Weights of a small GPT-style language model, trained from scratch on English Wikipedia: RMSNorm before each block, a variant of Adam for these matrices.
MLP neurons of a small language model. Each row is named by its layer, matrix (gate and up: input weights) and neuron, and shows model dimensions 0-191. Each number is 128 + 24 x the weight over its row's rms, rounded and kept within 0 to 255. Numbers have three digits each. A neuron's up and down rows have the sign that makes its largest values positive.
After each neuron's rows, "fires on" lists the tokens most often at its 100 highest values on Wikipedia text that the model never trained on.

L3.gate159:086145115136170101080160154119136124115111123125144146145161130105145126145119124151119099130106142124121127112125129118119127097103125107133164157144097116107120150134107143117133093159163133101106120083149117151162113091128154146092175165095137092154142143153087106157131136114143151149147108145166144094165133050151150167104141139077117131107128115099132095109105073152184133116149135166107078107128144136158104141101132166155126117177131120134116113139118104139104118195166091141088132115140120146160147138124112164099143143117118140166150119113119120136094119085130136126
L3.up159:126138131100118111112099156173105153109127123088120125118145089089163129165144153184090162100146105141134108119114141158121106108156136130150106142134127135120100095102124104108166124125135117130100160111141125166127129096152139134155094148140111123122176101157130125099145178109147112156172138102159132140137136144083106112140132101144146135141144137149119144127088132137148133129141140134111123139045152126120082127150133132157150160145085120133121102132120117139103099128136119102098136115096098093172101180158096089128098175103137135122138173137142171201138148113096124156
fires on: "born", " is", "2", "0", "yl"

L3.gate998:121137130099165190140130138132138123161133118121143134118138123171094141079129086116116145141129112119097132155120135117130133130114114168075125152148169124102125105166123145098133177119123166101127079149135135126116120067109115177101139093123143157107191156087128113125142155117142098121112125130121120103117191126126130111118137130114110106124118175134183147086104132142128135155126121129134137150151111103151179121148127129137112170182127093113144116123116131133121124132136122183096126115151176136110138102102115155130099130191167121178114126159114160096115095134148147159
L3.up998:177174148132144087100130151161106139101074121100125136162136111133133078110132088158106065084149132151098133134130110115165151154171145120119165132092129129104091113146087086101157141123105109139109138106157164096121113125137150146118167144133148147127120144112144119114150146172110087156155113159158151133202149121152117093176133134127159116134176093139125157111133135188121162146093115132116175135104114113155112113131122138128101130175120153153112157127131149160157100105122087145122138134153105100131141124128107144154135137150127131115105127121140119112109107131104134148
fires on: " for", "-", "k", " in", " side", " scored"

L3.gate629:119169099093115121098100144139152178135130174093158151131140149123119192142091116130162144095105144159125127126120098157127135150121157131135099140143106156126112120158115100129128108093165157089104141155150098128093112143091109156142106156136158111171119138114149141121206133086100133147111128113144177141163159129150143131146103128142124111165166131084161086093114163131091155134082109139147120085104115107139120131124168134111132158104200171114119142126113130150143115132106119155127142123114148144132146115098095095104106152123141123124105097118137124135144122173148134130
L3.up629:134096110137127115155120133162128135082129124103145112155165111150127132112107086161157149083079125130184106099101132121083107103113157155093141132110130154116119141134141168121114137084123131103106116103083077156155093141077137135152131175120101118117153111151168122110118177155135151170142137169124167124138093144119127091168144110131145127138134141131146139138144126073104110101123109113144130128114136138124153100116088118149099047073136126140123109154162155132136132157136106102144114113126123119119173123113100122121112090123152127156143167100132102128132119142137075155
fires on: "P", "L", "R", "S", "W", "H"

L3.gate563:120118095145129153115114156121109122130134120131130150109126155119152126144120110136112133166114104123189132112154139120125140144162156146159081175124069132092155094145106115105112094138158152139139122136125151148111161168103117122152119128155128195128106144154136118100134108143113119130134081136091154137146137121122104098120136149136143202142117114133118140120114178102114159213177102121090188131164119149145163096111124137118158086156138133109154167116125114103110137138103107097084154153147134096133158129137156126129130128142086147142149165162124157120140124166146118143
L3.up563:119137148163134088124083138126119104156138140110126129113148160135138095108090148084105108090127123128119137142160124109102121126113133085118114117103095128137201164145126084152136110133143164163122146132114082112151096137092119130146087154125122144148099135147125107110071152101136114139139138124081171114123059163107131138145181155092128148163143122149128125152143098159130094163101116118139138141150121107131116183127160150141084128110135154134138120158137119101110113126112102121100156152104105149139128196135089096136110114124130147146106092101103150155102132132092158099
fires on: ":", " Beijing", "burg"

L3.gate722:140108100103117098158144137119143148133135127089142148124120108124142140116144114147141108169138131113117176162165169141174139092115149116124173130107080118116122083134146147120162081130103118136134100099108126125136172112151103123139121097134104130123126145132098154115126123150110092155115166184148118116125158108119077168126068162123156130152151123142206160091136138151133113165116123120092144086155122125158111138088156143113164093127119118118147175153152117134121135148091113148113121139120129121188102118109097111129130119136129123154112132157134171134105070145091125164
L3.up722:077121136158075100139141146129131124110134126103134127110116155144122106165180088110123159123127145104102181149106171116096130085138115142121119092083131100141109137122133118122155112101148141118125113093173106146121177136092153114156133128134104145121112096194142113102129103133131102162176138088170109136136112143101136167093105119120092119118144150098162107109145128129095145134137177121123102152173147121122148121128092197158131074128101112130126158123151130154114146140150136097126131119141151155131154118143118128144072072122141102172131146110137114104130109126111103113
fires on: ":", "ar", "o"

L3.gate736:130141167108154106117112114125127121165143106164165093105118119152071125118110106067138184112151126133133084159087137133138126147128082122104109104160144131137155152150075129099155132095127129140111146112153154141131114107149116115113148159119114120119149131145114136128138131114139123166113069150101116122137132128108128125117124155170128082116130129123120132151066119146136146145092147150107146096147192115168132095150149182110159101164167154128145151132125170117119192112155181134146126157118122167131084116145146112118089138109119130127146089100119128130130119141144085094
L3.up736:091128110131131133116158135129134090158097149112125101100138129182144104111121142101116085122058155095115089133132113135118149148098122143124164164114107133119132106098101152113145170123130118133085141124109098160158094120148146189116165116140085125120110144115149129137124107144123111085144123129109131129131142114102092151091130135139146126140125102137127180111098071154123150119138169129105127134162147161117108120134132139151087087138067100107130141151191140105137115152174117097158144137140169100132098132132169145092145127125105104161115117111105162061103111123128128117
fires on: "0", "===\n", " short", "ative", " |", "way"

L3.gate651:171105112146111107123117146143123120102104136112100099139130122117160116093113148155100159155138135153136114139158142103147160108140118115137135132134098114115142127163137146136113111135111172118127141127132175144132093063146128119081133157145122131136111128120107152099090078123147100159155114122116131119139135125117124108115127138156128109111131178099174148116113143152124180143159115143155131155126169131136135096095109111147152177059132113117169154145138137145105122115119113126099177072117134152138125119133137168077156099132127139123032142116133158111107162138180176142
L3.up651:124131133189134142077124081127161111151123090128140137113107158140130113119095144156160142132133129110136100141113175148115122096153146134113135143087162158121132146083111127170112135135145114135121095129131135128161126139143147159127121124136105136120151073147137122114123122179127154121133135122166064158113123159132168157123110125112138162095099135149148097147130126184070107132146132090174125177140139118128162125131154110118147154128094144130177165110150119139135113130162095085083132122118178132166147138111100174166148129083114118107143156104133099093123123132152152162
fires on: ":", "as", "ist", "ig", "ag", "umb"

L3.gate399:118137085140145148100131130165190160159146133124126111169108166148114126136113123115146119127112126147084103112149138117156123138136088111089112106156116124150170135133153155124173163117140134130131067154165115127130102166103135172090112150134138112178174092129090155147121147114142134142197089090137104152177150121136127111114154119127104129145158090143133121088129124149121140126136150131146133103127105115156108107108100162138121102108161140136143096120115151104125093119175149098094146099118099170109129102136105127089137118118121127138143122075111137069129155136145117083
L3.up399:149153134152131101115115147092144127124109148105137141135094141126085152155107161156177153103094147082154119109141164117122161141085164133063136086129118147060156149144094161117133114110141105116117121111118155130137105114113135091126148112117117120167110119126098175100159147084114128093127123126148128145160108133153114100108106140185154132136098174138109161149093120105120142144142121130114146119122107152146157115173123142110094161148133119122144111140164131126114081113115131116095134120108164127150053111141143150084139133132081111089159152148149124124148113161144149158
fires on: ".", ";"

L3.gate1:110121153106136123183149172085138119136179117122135128170110128083095113092139106157116119162135107049145131143123147148161109078123179126103143149124089153114138117128122101137095124123090111124140144139117116143107113122115140085103143141147094165147117161161133144117120131155145090128145135140099087122126152093168077139135135119112159114120130094111140124150144104145152133118116136102179165151139144116144136102110183125105080152108137165120144181152107145146152082098109121133109088111161094136083125130153129165146119120139159139112120145147159145110112138153142116137
L3.up1:107124139122140109159102119119123168144165148142139089156168140111151142117130151152127121159159123108097166154151125086145129163100133121098117137123123133135111133147135101162137090128118095166162120110122125129104124132130115121105163110161115103116098107116117086144107119093144138131148108093137106108146142071156085104122133112138151128137140128160120147097101126109082115114075124119135137145104137159094136136115109157102113123124156077108144143124123094170172149131145114107127138144096135165104166096135173154157125084178157144079174125146136154183078117127103192115
fires on: "\n\n", ";\n\n", ")\n\n", " |\n\n"

L3.gate870:117091131098135112177127083091108106106131143148104148092098114136117164099140135183131080144140121104188160125105148119130166105108121155124089128131140142085122143185144146114140135172110128138157126114078117135133105115123100132114104086126103108148137121169111083118109158136133178141139138123153116089150134124119111155165107101115125181131135109104146116104158123164129107136136112172134133120127138140096115161124130113133134128155150111122149155153089152122130086112128156142128116111130162119113120162136081122103115149133144108179059124129133149177126132095075097116
L3.up870:117124113102146124172143149142157125116125113161124106165108136157044094123118114128180113103084134132131128137149116121083131116127136136153130129134159102088085166108103139129161151110175109079146126108114135120124130066138144129094159124127172150141157143116155086085117102119079119108110131104138065134107134112103129125146121125122089096099103149175155179186130143148122115129157135185128119124114163145135147133150137147083097136129181120131119144174145136096113116100133117110122157128115137109147104146128126138100158117146114121123121103132140126139099100094128147123
fires on: ".", "-", "i", "c", "a"

L3.gate126:131121165126129135109147166121154126108079119136127140143174140066114118119109106152145121111092119160172144132115122089164195125121129095122184139106142105099087107135143163135129187153135085140162105156138131150147116121127088148118150143094100149125180101110136106129118154133157096132141153156141112178121173111139123127140110127124117160141107134136135192140120123145140129091106111137137136126106136138090153088134139128103104133129124102146156131115102127133095113144141115090138167132095141099115069106177084120140087115148137129100121161168137142132109113137136082143
L3.up126:163087111128131113131107133100096124156147140091162154131129125127113136110105129153164115114147072102140132128124118161130151126100127126147136106102073144136142118106133077158150147155100109115123127143177118176136122082121135129145117092151093144103117094143114145113117123127105154098135114109119093174126153112136146169085101123143106129097104090100144111162129130116105091097091131109123130142116139164153119108078131135126136100096141176133155128146115100095103087152119113109123182132103163138139129181126125169153078100115122109152103108103160156183131085109090152134
fires on: "ar", ";\n", ")", "\n", "i"

L3.gate185:093166133152150058143104057141107121166129146164136105096097145108106150134165110138086131087157111136112134105120137136154121143112144120120114116137064070116145146151160121161097086131141153133170175119138129135153151129140099118113084120108102177127157141133125090147113118134104124153136105152138135147148163119114161141117098153161146118156147120133131160144122116148116088119101093121147109140119159149125146113113150151142152153155116123144088132131128119083109166134108136127067120097103144139128100115144117114150119122154126143139139133102118139141033114135143110111
L3.up185:121083114117127136124137100126169152126129060174094138145116135118103172118141129143110113075134141116109108121153132151149116145100148094129147140080133128100125131125145123140098152121165190136124138119124149102152146115117097114116146095144149152147168146136123061122099133116148091153151105152161104158164124116117125146121104124119146142112131101153131170164132082091116111105137120128099093139122129131106153094118105089113135165150124098104149136125144116097147169157051141144142075119138153135109119154144118131157118105152113123083148144174154128150118130082082140102
fires on: " career", "o", "i", "ag", "v", "er"

L3.gate2:151105134140151113147153094143111154136131111122102158109091107123101152168125112146133092125125112097145086147125128149116118177162155117156155126148115144147128142106120173146139114167124096162104136133130128111148128104129136157119126095149146160112143126156124154108104092143162135110144164114101131150145086130185107121153121092155172122130155119105099114146130168108140108109138094140109117193156128156099136091080104073114136154164145069096129157143146144131155121157113111133112123108112162147138127127120126196184156163147137118110078132089146111152150107107144138134
L3.up2:116109144158161139107103140104163138147127128086149122125099156114154152115114090141145124185127115098191115114099096122147148120126110104085141173108139096110083123155125127120122134127168137126102136150148109172141101130124123105154163126112103110122092143094153095121124127175110144119156138133143175116138141061133128161118147133177074161141103125144135125102133119129100142092150111117159133118135115123126101101095086093152160101091112132119151128152155134146092162114144136141116116082150133142133088121099114101166123125132145072132137165126139081074171112137132129138
fires on: "is", ";", ")\n", "os", "itch"

L3.gate80:072135154115149132148152121127128149111138128108095125147156114099135146119150108130146149088130161109071155146092168143138125137121088132152086116102108136141098154115072121104135180126079120124142139084120145140113153146141129151080142146160126102143181146152138117100126134140140131127138106082114106161122139163112138112123078094191125141141098127118107142158088152152129107117126143094137148139147152117154096089159149130150151115114117123135168135164157146129115139126147088108140090122135138114159084154163177143078170155108151134146111137139147157108131119172118158107
L3.up80:134110163159140107095145153098150121146162103101115117143120130083142156124097132130168151128120092091084172089132135119141064154097154157120139150124160153141138123133089120145169137141127144074153095143140136125093078153085117133159139169085120120164122131135155146146135100087136121156166106124160104098157134123115143176158125105156099174095139143133137115106097137097108124089139074122148122106086163096156103147129128162132171134146125132124146140135113125117125081126093100096114102138137095123146149135129143125086136124134138112131114148129143136161087128107140118096
fires on: "ist", "rop", "mp", "op", "ant", "ep"

L3.gate638:150143124110150143106149144098161112142126086126125145129100116110129176133078153125102145148157088127171111155158147132091116162105105150113130102104143132091130091073124100187146134148102143135141144109107096130120123084153093144128136181117157141107144118130147174125144138120180107142139101121096147132170163129156123180114103088107115101105133091122153116147116117119137111072125117154109129158159134133128083104121154151143137136129117141141150148080099157167142119123137135169118120127132129158052155104123112149157128154138131113146143158125152140165128117077107109123
L3.up638:137133096114111157152141144125128133147061147132160169131129138112130122123130110106144143134133137149144146090109143145113133112155124170122122090131152100146101110124142134149095135136111086115111101110163122144144126054121153110106124102137135182113113140116109149100145162112154147154135176073165144126132182158134143119126090146122119118121112110118162129170165124099141180100122119122105144161128155137115143098107133123128179170156148119098122113123122137105137079137081157148124116104118182167117131075130163165093155126115122166116147165100121151121125135139171174145
fires on: " |\n", "in", "\n", ")\n", ";\n", "od"

L3.gate385:149138158117111121143180101121131149085109112120091101145084090103124139144104175124118121108115115093158135150166100114112146113113159108149147108118120128088107124141145136096068085134143118119117138137121146134153145118143132135151112066136103118134105094105137116114113140150130129151103122098117101133109106133160127064172109149139120122117156100087132125123126156119115131165113143146113121108133091127115105119084134109162125110130151132148136155090117143153168120143082172162076156126079158160132116151158083146148083149097126102127125116145150156095122139181144135186
L3.up385:126111137153140140130125128155153156100151106143156104161138108093141109131057111091145147125129133080113118152093052141148140098124171136157139137112116105136132136132117122168146103114118097103104149160095143130128150133155146118165099109128120156114122175155127118106124146138179131120107122094141166111115110113128119148153144105158109139108173144079076120143167122112137133155112154129144114126130115103115136109119122192164191121134138133113112093123135106171159125156108145119139115094141178148172088150138083161130140114116096127090119163154112145124101156129159116130
fires on: " that", "o", "os", "is", "ing", "eb"

L3.gate702:102133136165159097174140126149162105091144123146119132089104120143107148089144158125118130124096115144109118146099110125121131141114143099091120153097084126136095160068144130117134136131149158140162112116142089112119166115106111111128117131134043171138133093157118155086169119122129061127102142160114141126125164100118117132139109155143128127097098159113149150117126162145123112120143152151116151125133110089141094097168193149160122130138135136099141176111107111131147088132114150127085123086107144110139111090103116154121128156144106160154097118127125126148159148168146099143
L3.up702:154101157142115081136130114169116144089146092143121069112169125144151120117142109154126146129110107164105145117150088141112111154144120140086140121096110156192108137126133158134159098113154137163138137135148120097149141132151110150136138143063125123124177139145131147113169124172111116145078170114144156112162145121118131134159152161164150148101137145148111131111103156143145118113095159147105144132092108125154148114137129167105117151147120134124073185131103158156139120140150129124103126136116089136168139081043120176105130122154126139109103125124096141139114120143129137138
fires on: " |", " (", "|", ";"

L3.gate694:105128121119141153139103097110201177117165079161124144155134142103124187146131149121151149124133155156111156155103089127109111099113088115122146139129124095146134136096113137124098151104111187131110135131130125092103128087143093088141149125139107126137136075161143123159132125083140122149107124132147147128115150137140111132137090130102143099083082170119107154122168135168139118123153138134103131131160166136131104125145139126195116123122089108114128137130094146124142099118113153154134126092142148108139135158130116105142155143189122135150157125103147161101079186111118091137
L3.up694:134111130126151126117099117088116155108160123113139129153147133109138138144127134121141090114135127159106135133136125094111125140157113127135140124144171093154160103087114142148132160159149149177128154149113179107145118083144124091159136116131141102133108129131113146168110122128057182117108128117140148123106128159111147142173132119125147095106126136129115155130172142175154127159129125105121121143127136136173130136125102163150144150145082082189124089112125164187141118143120104161167124150141106137138155110131109117125165076144113122116136059097139156147116170070136091155
fires on: " ex", " −", "ind", "end", " code", "b"

L3.gate354:166086125123150089149124150144186140129146144118126084137141159134178131096100139127100145146120132143150113102157088138098188137157160129137161084163155131125122091150132158154103127116110127149128121127086129130122174109147131104112153119116113114151129128125138115174137139124141129105117115102097154126140094152144160149116126131165122119118119131114188096146097148114107133158122125114093122105135110133154092090148119094147140085118142173122133127133084117150137102097103183176147164134119200100074134095147109149146097152094111119127121134113160157123131160159147141143
L3.up354:137104131127104135135137161141171146097164110180139097101101124110141160106126066097100103130131089153145097074153104089099127152201148125141156132108117142132109103098126140166142119142130159141120137106136121125134110140135157144090178113128142146120107142137089150112142144122138106133088118099136123141118163144094158136139105163150107095174158108148167093136136163118114123143133130130108086106162120096132149116117122118160094073094091137105128111147094130120095113140125128107173128105135117098133102121158155156092142159099080110114106091143147117121137163103136135098
fires on: "(", "^{", " ^{", "{"

L3.gate215:139140097123141116118134112079151175122121119095129098120116103160132138108115136074084156133110141121141156164101125154161159135122155123124144169149096155134118159109144158137128161136103147152126158113110158140114114113144102074108118135173096159120101107133109124094142127139113144112078120133124128162110086097140102144129125125116158125141112153109135138115141113152131163133126112121159109120176122074089075148141163134126103090136121117125161138127090141136146189106129115166081098102164131134069140156123094151141098121128182132125147141097124137153116061119114118090
L3.up215:157129176130136147155133148104169102142097116134150086114124120114168161129129096117112161144146147086112156114078113141163118122101120132117091136081124091113126116149161128122092144132111145144151117137125160135113142096121163134086159144142123098118125097187100067118123113133099122075162109128132153118088119120118146133118124108110158088099118144133115088155116146172110108112155130152143106112116128170108137091142106105055106133111088098128130119128088092140155160155110112146143143150106130178085165138119139102148135113092130111103129117091163116105143136103113116120
fires on: "\n\n", " –", ")\n\n", "et", " UTC", "x"

L3.gate597:179129114132150147098094108122151139160143097124104074134163089143157134173118150220133111173153132117139186103132159116194113141128137132126146118155080131139108115101149096148135107129128066125121136115141123125083119103145127162142094114127105141104082111117161100145133144193122144154133113112098131098151130110138113113142135130105141117139113132147176143132119124095137140116114153152128131147128126102133157136155107163128095144150142155124117140142128099140166180127107127137095161073123153157148137135153136144133105100099088146111164149144151118097117133143148137123
L3.up597:172119145096091144073105149128137096122121114101125135128137171125124182160086116159137112107132147154111119111109127103166113150141148151168116135160127093136148110138153095140134093161141154127106140099121130124100163184138134155118117128091100128131134139122102184118130133126109127130093133139149142142140144163155185112156138174145138112144118123182124102109111160141103116161123139119139092164130160082149134131102128157140163136096158101099132104082117163087138092156122082140139111124082093104160149126118109131112136117125085119142125124063160158121096123140131146117
fires on: "\n\n", " =\n\n", ":", "=", " known"

L3.gate769:134144114128132107152112107157088150135145112129146160173104155107113136133173150151122152142145131156155150143167136146124105134129132156122115118143143138158136107157126134169173114137114154151126136099140127139139137128148121125143103121153112177130112108105120123143151170149151126132128121088127143123085142112132109160121151122141121097141126141114118117171103146135118101163067120142156085156082148123141110154157153156155088111142166174163141119107123131133135136144060151073128135119167160162126133057157142122143140090166095155119176139173158109157097098176157122103
L3.up769:134121153130117125102111121130132106136131112139157162141155113120087157113164114152133133137136156176102140124130130132115093158119137160096138149142106097157118114160130096113152078121178115153129170100115142165138118164108092146127109144133097210163083162129118130167152131136143137148106173087136167108130136122133109132105168148118124074135109128128126127125136143114146128142112160114137093147149130099125141119115162118141097127162153130143045101119141169126124131145129183147140118139130104122138093082162084141157166112179104155137162143151135123128154129103119132089
fires on: "o", "e", " N", "n", "i"

L3.gate682:122129137133093142084152148136151103089147133117096160120122100125140140150108063133128118124119123133110115148159083108125136108140148131131134115107144174099097146159120146121126110154125132140138155109102125099077115133167150161134132152133142075131143132141100159082168108140123169095133117107120131170153101163161142101125133120126082129134105122086122144086090113139127129174097093144118145143128155102151138128124137177173138125129161155139132151104190133113112139176121127114115128105123145123150151133133090152113131124162069101130098135134176136171164156191123097102
L3.up682:120135101090118135094135133132143136142127077161134158102124132089113111144106181109101133129097089119134131110108105132114098097103133135143165105126138088089157147132154106131145089156134078117141143089154160160133126135167095094147144143134121095145091146103147143132122133138127085096108110127130082125127141119085104104099143140102096131086091143160124138149109077137101105130172090156117127083183110146133125135128153149126066098101098119143088142160118134137135110132124128123138161123088126155149112128095131150099133109132161122108110084088112139079131110164146159150
fires on: ":", ",", "vis", " &", " "

L3.gate1016:111101091114115130176140121133095130126160111124106141128139140127135135127131169143090126172134166117098130135113157175136126078111111136116112140083121127143122123103113107126126141076124116078087096117139097161155132127143101141130130110165114103073109167114125078115129094127107101135139120138132150110124159143068140115108137089147147150141095120105091173122115158113187103157134121149111151177126121122091114134183163124139153119123105120133146118113110121121114148159108175137138140110121103117151153124122130181125162128110185152106099185123112165124152139158113168120
L3.up1016:121119102115145110114117097155076090124144114169104080123159148152136173133098118156128162148110147180109137126159110111139118135140114113107097106126092134089144152101136126160128147099174158074087095138115129140101123112121113124125080148117130102090059157150124095132124105159150111169095111122116171110150123161089189129151100116152113129121118088069118088101118122148176115140130086159089123133097129123134144146135130140123106135159121133132138130126118127132162118122128154134140154133149088131185132137121102119098116147143101116079140125161135113138129156127127157142
fires on: " f", " Pl", " disc"

L3.gate156:132115150100158109165095142107147078131129082135122137164136142158092162174157132157141153153092118119131119118180194133150138126111080159128126103102148096089126117112139115088111109140115107124124096145161120137133082149134171170137108118134126109135151083120148150146152131117135134130124075138144153105153142137105156152135098114087146145123126144151153118085141139113095098150163125143093160138127084135132166135136135141140102129133131134110098117139134125114096180090132091102093144102176134131112099146166140144127131113124114145153172122124150173075120104132082151137
L3.up156:112167110128073117123175157117083115097138078114132149105086136133106157134132137095151111130175112120159135148113109141115133140148135117143137169144090070101152145147085123163117102153140102144120174079137185123118116145114143122112089113143133097133133107122112123126164145153118101094153114131124136177107124119088122161137163156077144117088134119102137108096098143085133094130155087100122116155146134140088146109107115141116082117143135144117128093112123140140113122151119123101162132162121153144110126169122150073098137128082128127160123185105147151130114131147154137136
fires on: " =\n\n", "\n\n", "w", "y"

L3.gate784:102139113156078171124153126186131145122150118120121131124146153147132133148118114113096131115110125144137129146086143152094096075092128161137126150127076111122102159100122089092146086136131147156081110095113111129135120120087093102180152154094112139118171181093118122134128097133081117153082118168136128083115150105140144110123144125113133124109082113088103135091154147107113147096118089135120079161148128102149108130118102116156129087117135127133123152187109182107125137093147127141125124134140137103124116117107114128097123136109119187137145128109112138147136099122099151107
L3.up784:150116130105160132071142156131097103081154092142157141130121110115150137143150120115083123147133138137161128083132086090124108107153109100182148140161144168162123139115143081185164124138141109141169135187088117071154128136118106164114089159128099147127142132148155119115104129119138161128093143129163143120140114152095128124146169131110127139139096076149134127124169118146169100137113150130136140158157108132068165128142145137164140109093123141146090143145130126122136139104136102183143090158161088128108156121119112124122136117112120095134142120111110122138132129128084151154
fires on: ":", " is", " was", "'", "ph"

L3.gate455:167101125098145119140151126129142097122128138167112104074103116145130151091188147114118111114159109106134134112104154099101128118121122095155115135134111107124097143174138144139140158093123155141098118085102119136146126076123132079125109072143131126100075138132118084074125151145150089163135104121106116130095155160100148108125088143117155131113162173130135179132081139123128141113147119096157134135129146107124136122143130095194112135102124102181138134109106128117158145173135111145096131168115094126128129157147128141174091120182134138118123146163157154139114121113123124145
L3.up455:114081103137138129161123135106140121182112157115138101133069123124112121129121180130162161094137162108116105191106130155149117099146099120139140088157134102103130119144147146135145144098118179123156146122125110092127117118092108118168102103164094150131106082171095128178153109101116127118126167116085133135167121141160134146127128108145102112126147111142121144153138112101096146148135129131160145099117117115137065123140123126125119120116171112126126127135147106175127163146153142143144159127110173118108087141106167116108143165131136102135140092158123091189146123111152073119
fires on: "-", "ose", "e"

L3.gate130:119128163144159105150145133096134156095165104152145149109141128128115164179121108114158155100151065112161151111157122096147155153091123171142130159119131136150177123145149130108140147135188155114140108093130137138091104105150128145132131108143182104165131117184121152089140128108167161137130165180147163145134128112123128139105156180124126127137144136148131155115098106129138112133111150130111172159160170155102160126115141116093162150133157137105166166120156146118160110107091149151117141122119168117137159158110132117116102141137134091147140101096155166136127114121097146129
L3.up130:132138115139126143131141113143099135146135107095138116158125112111133131130187114086133121159127148116167153136118142132166129159103124151111130121124129173144169142113174101149127165139124138141115113121097093112159135101189131105160099098159142137111092120094123153108102128147179159116157119124156135170141146121091103151095117139141159135114145144139118124157119100095184120120129103104098166118126123187140123113119156117116127068095104121116120150160162115076112129175139156158124058159161139182096123175126157114129157119143101123152133148113116149134105119135138109096
fires on: "\n", ")\n", ";\n"

L3.gate380:100077119118087129161167142127143116146078157136084171124144129097117176108097121145141129050119127118141104137089127127101083143140093133137144112113111101120144124141103121098150167134153148140084118076157144173114162138132150144124150120141089106155148117132132157139068108087138111114156122096110122145161087107108127117165131148112129146124118126134122126114114166126131145168115162113108127141135111085107072098124114075139137129124155151118132124119134139127087053137133175125133128132116097098145163153131114119097107140136123139123107100141155142161143159145109141136
L3.up380:112130119135127147101118142143135109139134174129147136135113153142207110162180117137145134131121125114155169122129145133137075114136125126142094127146103106097099159082167149117124149104161129146107081118167082134107130125125099105093143123126115076098138141120149197107128167122134109136145129136127073119161121093143142166112107112170138136149110101146159161124110124133121144131109115129149123148123183132124129110146085157158141124104112096133148101100108125158133123139175161080112131075095131101169106091108129142130168153171092136160119116116118136128125130123177149120
fires on: " and", ",", "al", ";"

L3.gate931:122125152099114140178163174107107139098153144111130125086149064168154123173123145106149062109116130169123095150126096180160090118128119104142131110106097126147130146075121124131144148104133146121130141143129121146147106154138141147162133118065129122117127085141118121110147145131142101163111110103110133129165118131134158135122125110126094125134137140097153170122106150139136109151121129156122110077128082129127107095110127121113136152139085112153128155078107119089109155120082117157136103100126129112088133149109125167154137096154130124126079107105136159156126144176176118098
L3.up931:136154131158145139137111150134148125082161128131082116127129107112192149090149156119140057122190119165110129201082111160141087173114109124115161153103126132143128150141122121165106122112145150120126134099068123129124130124149128162165121146109160097134110145152100123114125140112118121133141128123115104144135136111103205118127129129144123131134131114120110157123166106137152107154099127137140119090145106161120174139099140098129165166091095104115109159089140137110148147105172103113122129105123163109152123112153095134141128188136144131115118113102138112135157098156099139146
fires on: "in", "it", "iss", " vac", " Act", "el"

L3.gate863:131120100136134120120125153074118148126150098126134154131091113105129141149115076146115134154155105094123077132143166107138113082150087089134129120127135143094110144170137122142118105157195146142115147128119145148097124161121150112168140113143102150120153097123117142122122164117129149146095122093149140138136125157134101106188124100121138177120125125149097147086148140100134151117105118137115137123131152072152154103144142109144110137124070093129109156157114189127152145130137103143132142125139170113124136107146085188078115137144137166089147136131136178119101136126106152074
L3.up863:139108169175165136088074170112128145089142128108144117068136151132137133174130107150138154151096176164112098088131161138142093089146117118174124146131177093122165157116153114131133113155134124111126137111113143152078091144116127172179129108106132155134118110163110105147172117146138135123134107094113131122114117150116124125132126080126128139086151175134108141108153126097140183111106132132098132175158089109178146131121116135146128113105103151108109129147125130154141106135138123074089127117110153090118113103140149121106128099142126146140114139172141149087125133165134133139
fires on: "\n\n", " ft", "ak", "e", "a", "and"

L3.gate415:140107113124137115139142144114127081142123125095130173112110080141140190114099123134161082153132164139181066161134156138173106078149115094122144165137129149138132139161129084085119093121146114104104137138106134115149113140132121131088110095113132123117156101139126133115135158139095112148132108132127145124142171131089129130157094159093141114190134129099142096156100132113118100118190144157112142144100090136095161094136159096093129194132110143088134110158160120129137112113147141158112107130093137099105118128127122113145155120143127159125069129119136126152120123130154134121
L3.up415:139176154081135134156131155139131121134120108127126163132140111142129140164092162158146095151174122133144135098097131161162102134135111103128138103158112128136161132100155093137149139136134134084131144077132137155093166093121143156116129102106097103135170172107166140149130168110109114161113149147124162105115166078093164127208121117158117143139182127144114123115128134120117142148107141084104123112120075100149112114135133126140113107150104134115102130123085110099136132134121106126132099134122161144120142144143089114126125138086159130186108110090132103170111172124143143168
fires on: "c", "it", "sc", "el", "ing"